Part of a small language model's weights.
Architecture: RMSNorm before each block, rotary positions, no biases in attention or MLP, untied embeddings.
Training: 513M tokens, 3912 steps.
MLP neurons of a small language model. Each row is named by its layer, matrix (gate and up: input weights; down: output weights) and neuron, and shows model dimensions 192-287. Each number is 128 + 32 x the weight over its row's rms, rounded and kept within 0 to 255. Numbers have three digits each. A neuron's up and down rows have the sign that makes its largest values positive.
After each neuron's rows, "fires before" lists the tokens most often just after its 100 highest values on Wikipedia text that the model never trained on.

L2.gate435:189160115127118104172158112097113083069102119127130073107130165147136155161173090113146123068131085163154174147124140161069137183131147105156243150176120106087115107132138129120136100039178129144142194175072117154147126177193139151148121134124102211121126186139055116148089164135092089114
L2.up435:156127107143131135196125179151092100125095044124147079095148100141107172145151162133157078123093079140110166150130136119087123157109134106117171146190170115135130093134195120151128082090147124195164175149168073151127120161167163136139103117139157184137170134167065135134106181108121041172
L2.down435:119119147188179161137095136108184108123083117129116154138147096157136168157115203123143141188097144111099098098146110118175100097114115222110120116172113148138113129111097144113168161124056056184169144126216112152118099055095153116064093120158173140167182104147171157167144102125105150131
fires before: " |", "L", "T", ";", "W", "I"

L6.gate796:101075123121156177110129128095110123157079101130135130122135085147147081138098180053120102120158118167093167118123127140156110093043094050133157086153103134155096191092171173169179090113113099148076153138106135175127141129178115057105154095139089082102151116194088107119053095123113131206
L6.up796:149135122105149109073065170112148100138118063088110050125149149112141123149145136101089096143144109192089133138149119141141158167080087076144133103121084172130108186118149111127154074117159129122066112140111084157177135081099103134143133086184099122110076172127150131158079099096144122171
L6.down796:128115116105064120180156048048088133148115148172085181068145088106181135155161083161114123150112155069205155113109071175167066126130150159137083193123204126146111154121096133179092146105112130152152160104147147149055150115109111144140157143134150114102170137083108079140166112136143122100
fires before: "=", "|", " ="

L4.gate815:175086161181069111206099150092088119139140171159122157109071134118184132152114113139190147126128128132079172135139091100166127102115125117105146104142114099084144116082142187139097138119078110155102123142126092191167172191126130103105129141135096157138157029089111142091072122151126091119
L4.up815:103181150124163143126175140124128115119156135108103082117149135122117104113060140158134213162123118108116118105149128122162179124124109090166065099161120119113105177112170111114154115075139143100085153153127143096125172149137085154142140127101161139125128138046210084155141080140113194130
L4.down815:108162105110134104145160147140110118149119134113172121148131109057106137060160122150160138180166157097141187123086127115148156135144182098124129122145133137073128152157098123141099140097166151081167133128042178125089111163157132092137120105112061154060142164155156132154161124132129137121
fires before: "-", "|"

L7.gate257:040172133127120135145149071109065156131148179123149137126131077117106119187125179135117119135107125191123134141141155140096101111121123124120167137109137092122139133104115114146107160149169159117152109109148151122115149169122169195167121140098122116152139061122043125139136132149158144161
L7.up257:102162137170170125150105133119157124085104112106144125143157079123129140149117101098111130189148162133116149091103111134128180107140119095095123098154109092187111129123173079143151121158131135047127098113167131163147113125101188145118112106093127130141115099138132127170152109188138114115
L7.down257:095160159143096119125179132080123156125142113158129170156162153088157150167148134161160125112177061112124148130153067112188188120089134136144096179119148114138163132184200122140133090107130160190057107188114118087129206155120135093161106108155137097147146107116097117118121068151177128123
fires before: "s", "t", "ate"

L6.gate627:140106153096144169137150148102101104068102155082175127109077096117158086157103154097105160090160121154127120142164117154139114117099087071124176126096075209075118096153114135114102111138073102097122177156151199138140137091128091150107148092094146096116149090115090144164089143069129136149
L6.up627:138126188094141155114128173069106156139095166102144113097119099087161095120084169119122124145144127156118137155179131171124093064123131096124107098075137188083095107132099110108149089172154118100121191122133155134115134117129091166102161060162123086085191108140063139139140193085100081168
L6.down627:102150115120135096142169140103138148195107125147125177140166107108168137080127158106126054132119133116145155142109139137168123085111102119157093091093204073135101192114111163097150084163140154122140142107144087111136115140120119112115118106110092130161172116129091181085162134128140105136
fires before: "=", "In", "The", "|"

L9.gate271:112143157117157141117109103075177114173179122066169128116107147110197159103121120130176143205143114106075112109104089112088180129075140136170088138136162109153192121099146070094178159143119130131140161071107098178095144133118103147085040091157152109128116082147108115150142068139161153137
L9.up271:079114170155101145065180130132115149062063092151132173129130123119155111163134165176117160114153130148129160117104165119121105128155150067123108101136137139170109209163126138120141130140074073096129136164153132138100080025173118128109133135120042099093100144179106119118165120151129107148
L9.down271:068183094140179166098141128148165120102147129115164096144178157077135105108141099100145121147172145037164149142105059108078168039117128134155093107163105130118164134129075090162136125148147101079063120102131145085140135114106106128093093124184056126123147115102124094132119151197161071127
fires before: " |", "\n", " (", ",", "\n\n"

L2.gate831:128095157097130138092166099157046147090130160178082153154147152081122122188136124080080136167121129165092156143112107115171113153110082143145171179033141180135158178147110148142148103149167170140089152096150144116131155087155142129116162129062111155181111127117121130164159137052133114160
L2.up831:136100140063175187120167117181089137117125128121098121132133117117144158077159132126118164159101124175122149105126090099158115153175112186188134128079142178094105165151136122146122124178148223109097107100122130099149140110139134157125189060119051147107108066082110113075150126074103129129
L2.down831:187071101138128133177152135112103185078167119106136138095095093145106079140132181082108162147086154123087132163139069212129104155090133138111103109083122128117110113128109134137137093205098143135099138154148151137105163129127130128066190134190149145090164145128082127180144123150105110129
fires before: "-", "|"

L4.gate684:159096092177109154162097131133088148060131157169126115082059114090111132147118191132121091116157116190111089095143136173114172116099141099126119154064129108161131075134112162056102158115124136150115142157106151111043159129154156119108117122153128138136103127161177089159172082127112168162
L4.up684:073152191169146197134147142116177146087108103117126152075143130070142148099123176154088119160105134092071141102205167143115097110084187132127000095088142104163176109098132166149149157138156080115119142154165177099080143076120143169077072159160096104122096117127187146139111100200115152156
L4.down684:128178129108176133090169119184147167164138134093133127185169131114176131135102112133129138129134141063175163150112131146116127137087098168099147092199152123122144183076159106106171106134070109093164153077133115128211095163109092115145114098094143084059147113088071125083041163128121108089
fires before: ".", ",", " and", "\n", "=", " ("

L6.gate387:144124084075100108098180112113084103122160117078171071144133202108143136162117112107111158127144118168077116191093059123105168102092073155117127095154047119101166180159115120144123139128121093070096130116126111124099116134213131144096139105160099156150158131101131074175121036073103155142
L6.up387:108186129090109100096146097109127151132103123114153115141171166153109100134116115060166156177097168102070122153135124129143144089141116158123079080152100077149103200185104067089143146125159135111140173156152116140131131134176125146077161155105140116096200148121167070196163061122076178124
L6.down387:134144158164154160119099125145178155144140165140114132097151158078134099114110153186111091119126123101161113102185166163148107134092156086127143124150118125132119109141092150131168127134128196176132142122088156159145142108117084084094139143080184121124134132162101160140108182158107131149
fires before: "|", " |", " Robert"

L9.gate588:146138155087114148125133118156165097121102159177114068092142118119179179138126111137068180121126122151123122098052143117087061159111166112104083153041111163085073127164043121096185170131093163168106151121103111096060134167138122143101077137143146113120136142171164123160099100160077121163
L9.up588:156133099143178186159109134166161100166101095111115128123159140073129102152102086194100068144084133051134157097168161138115165152200084158124083137092119142150192068183115097156082079133169178116135120146180160162170111207148129148110157105148098129097130086204123101146075101134144160134
L9.down588:139079125103135153168155170154163127099122157129055128101182104144206138104166134120134183105089115129151110168092130121136123112131199113172096092133110130173088135117115065198145132196117140142158158067071061124105079119153120197133124079121099127109166110096124108142159120142139084082
fires before: ",", ".", ")", " and"

L6.gate389:126141118150106145140139125137082096126148159177120134067094166120106124179174101090108239150141139224191170113102113128116156111147109176116133110086087079148107134154144153170176157106092106097129078128183116186080185173155095136153087143100122139178061124132093110089149160131105135106
L6.up389:122155131200099172133141186160073143185122169185124187092142136121117117162112109091145204097118107160196111126095112185115134096124136180107101085085142115152104117143141117156135107157142153093107106130165114135114136112153138157139200167168113222089107139175085095125141137154122081165
L6.down389:134137118179155094136091155088154148169173101112086186178084122152168162060091153159118139089180136134135077111137121145116139119111124085137122141136125129149194152153118131120143089134080147132071114088089184118106157079132149147102164131151156137081150109151112084096136134116136138159
fires before: "s", " %", "in", "old"

L6.gate293:077072124097086161110035122119163139059183161085113093111164145133113134194102091145125146223084088133136120133163093119075151148132074062105148163124109135151150162124089120131100180163096098102149118133160148167154188162147088159108123130174131096143124107075122106134124185137100183149
L6.up293:080026120145146154143096146128106145111094157088142157115125136076111119140155139103126186149114056103073141124134082085120082123136080153122183107125195139150112155093144129139091148124100054086149126095178157159133138093155147164093139146126052123147127153148079159181089131142145116150
L6.down293:123217109162183113122151123133201166103134105134163139124168054125117105137140089138121076148164093075133165200160117145124139142144131138105131110088132080114058160122096187137118077101152179132120132167083114129153072142101191081041089157124150080094159133108114194066170142152162123082
fires before: " |", ","

L4.gate766:109095145171106136168156160117138166080138101154104142093105117169134158136133153119168119141088087107075093079200128105142084161140098139078158205107078075170142115110119159122159075087143135106117135168103128098108149125103151129156107172106134163130150118166113097099121167066150107107
L4.up766:115141112132136116154130156153148200085155141167171186134124180105166086115127136054166102107092110145156148127148173143089071189087084096117095145146124123103171119142153149086120121103114129113167145166103109113218145143111108150131180154045139129141107134135107122163103137085148110141
L4.down766:156109207146130132128106106131184126094163128202091146084110105168146181078123157146150130131141143107122073099165128081169106113167094145105168160119058118133084115132078144159094137075128165154149167146111108126122123107159141183129077166155130154153102092118153137113097155095093127075
fires before: " |", ";", "1", " /", ".", " games"

L9.gate577:097140122106078152093133082164168138142107128197059131134162173102090139181135103112185108185095135109103097109129174065111164159129121184143101109126139099087141150161054062142158133150117132101159164100089136072148172139105109143111127198059142114106147166168069150136161146104156148111
L9.up577:169163123092106128180159134168098137130158044124100098081104107155069152115118077093157137166133162026182144078124160096069146129159206151123163092163152139118128160106132138091207159143128121117118174079130108152117069136175142173053099182142118127128144106082133155157135130148185130122
L9.down577:085131128105113171070126070133184103119106148100162140109150143040111127089138099124120178129106174182123122150197066161182091143153096092169112128113139105115100141118135170114081087101140135098119134172134185099119118171087120166147181073181146063089100143136125058093113161069118133174
fires before: "-", ":"

L9.gate575:142155151081110125104164115212081069133125095130077105088105195087106108066071143174142106159148145095122103107167106103172139166142113150090139154134067153089111190100154095175125115169209128128125191171071173047134206158109172150139126093154083141094176135133171094136111133120116149141
L9.up575:156119176106095098141177132178117104145169143132135145097144110127083075192105155099116123121135086151142129162108154141120062153118124128101159092135137126119112099156200168107115179127147080166167101098148107100143096079177136131206123124099111117125111114135089228137132137115139144158
L9.down575:152156123064087099150129095138164137105103128110147116153183123185124156100112086194178151204086080166163125122134119120138179093108025129130096093154125174169155122132011168104082132115126100121159118152096090144147135105151137074145171142058141149122129175148134148079137096171095119144
fires before: "-", ".", "ished"

L7.gate559:114069123128098184128074114121111168108100196075100148092077094086128166112164124205117127112169118139139128127100062136163153122148075087114082102166093104138134117128147109121164153104110089147143147174159118136083124072151107159090124102117098176191113161144158138118167133124089126172
L7.up559:139094100151088155155059104094172146137086133070127163048125176130096127143122171146104141102153123163155079175090084187090124107154079068104161139111118165141128135129109108120162128148147150117173148103091086169143134104135103173141207124164162127134157145066169056105094154118127187167
L7.down559:103105170090127069134122139152117084086125143149106090123139126139114133131161132220209108121016127118165098084128152076127149077109138156099155088139156119119126125143151140092095168155139162144127119130128127121058121098143143100101060235159136178096181087108135161170150133160087167058
fires before: "s", "\n", "f", ")", "As", "a"

L9.gate728:109136089166108132125159111151093125157172164086155098125152201142105171122088189163123175073149152162089149208138149144142104096140059145093203121128111157127122153108140108142100140122192185154121095121139094117082171094165077111180134122074171097164116089107109131109113100110058093097
L9.up728:123119138180099167066173077138140082158152145109125092185156161147114117161135168165104157117135109163086158197141152136130101142177092138143225093160160157142103197134168129146075138078174159166186088160073127060107205147141039082205155144070147088152110139143137153113160087147068176049
L9.down728:161152124147093118143127074140055106161155157099076154128145130144173097092147127101207143150122112108155158144184174134108125137086112103145078120119178139164121142143062134113179108150131139114117165152167101169109130063119125091057084116149128109137155080157203105126151086147124178207
fires before: "|"

L9.gate399:077101080121150152188110094083144121215132158106127177145153121123128099140101109187105048174075108105091103135086124143107134120117112078148133126155149102146146115137115127107084135115140048054176122155078188135096105155073121159106147094123113100107059073116101117131147148095143123122
L9.up399:116148145137113103093146169100099137136142074146149136154141147114086100103103199110140111107155122131103104097125123101132068187126150131112176067126172126085123125092181071147110090131103120121169132084124127160140061076127081076063106118143085102125154119125136185153133096119125079118
L9.down399:151096136109123087094103147146125158106087199101132101124137141172213115184190137147159166109063161146151131117163132131072109178174159132142129121132119145147117179125156181133155195128102130127106130135133094115093123148129129158116120129144178155131170147083152112106172151149107151099
fires before: " |", ":", ",", "-", " ("

L9.gate53:123110094104168071075109111140142124096133102195160136166140173119140170052103135116157179124075124197111159172184104159142135118141173137151121173093095130117126124106124088135102102098152184146051095147123139113146184100171110120063139127161056121125164153129123095158166056110180142162
L9.up53:136161117078154057130122150122067164121205043175127081170149125124136086118125113119156145118062126161169146136152142142134141167122100180130105161109144121127099154119184126113123083070146160165108094161150118073139146124155151107112114143103097070140151135095100142123114067096150096133
L9.down53:085151102129100118114167169139131130125146138164116064143111150121069169161196162102132165160161088065169085115096137101124080115149120115126080190149132092089197162175141155116141123130077131142209168114105139096110134195152108118094187135095126113128087143187086170076141140099106137140
fires before: ".", "|", "–", " |", "-", "ot"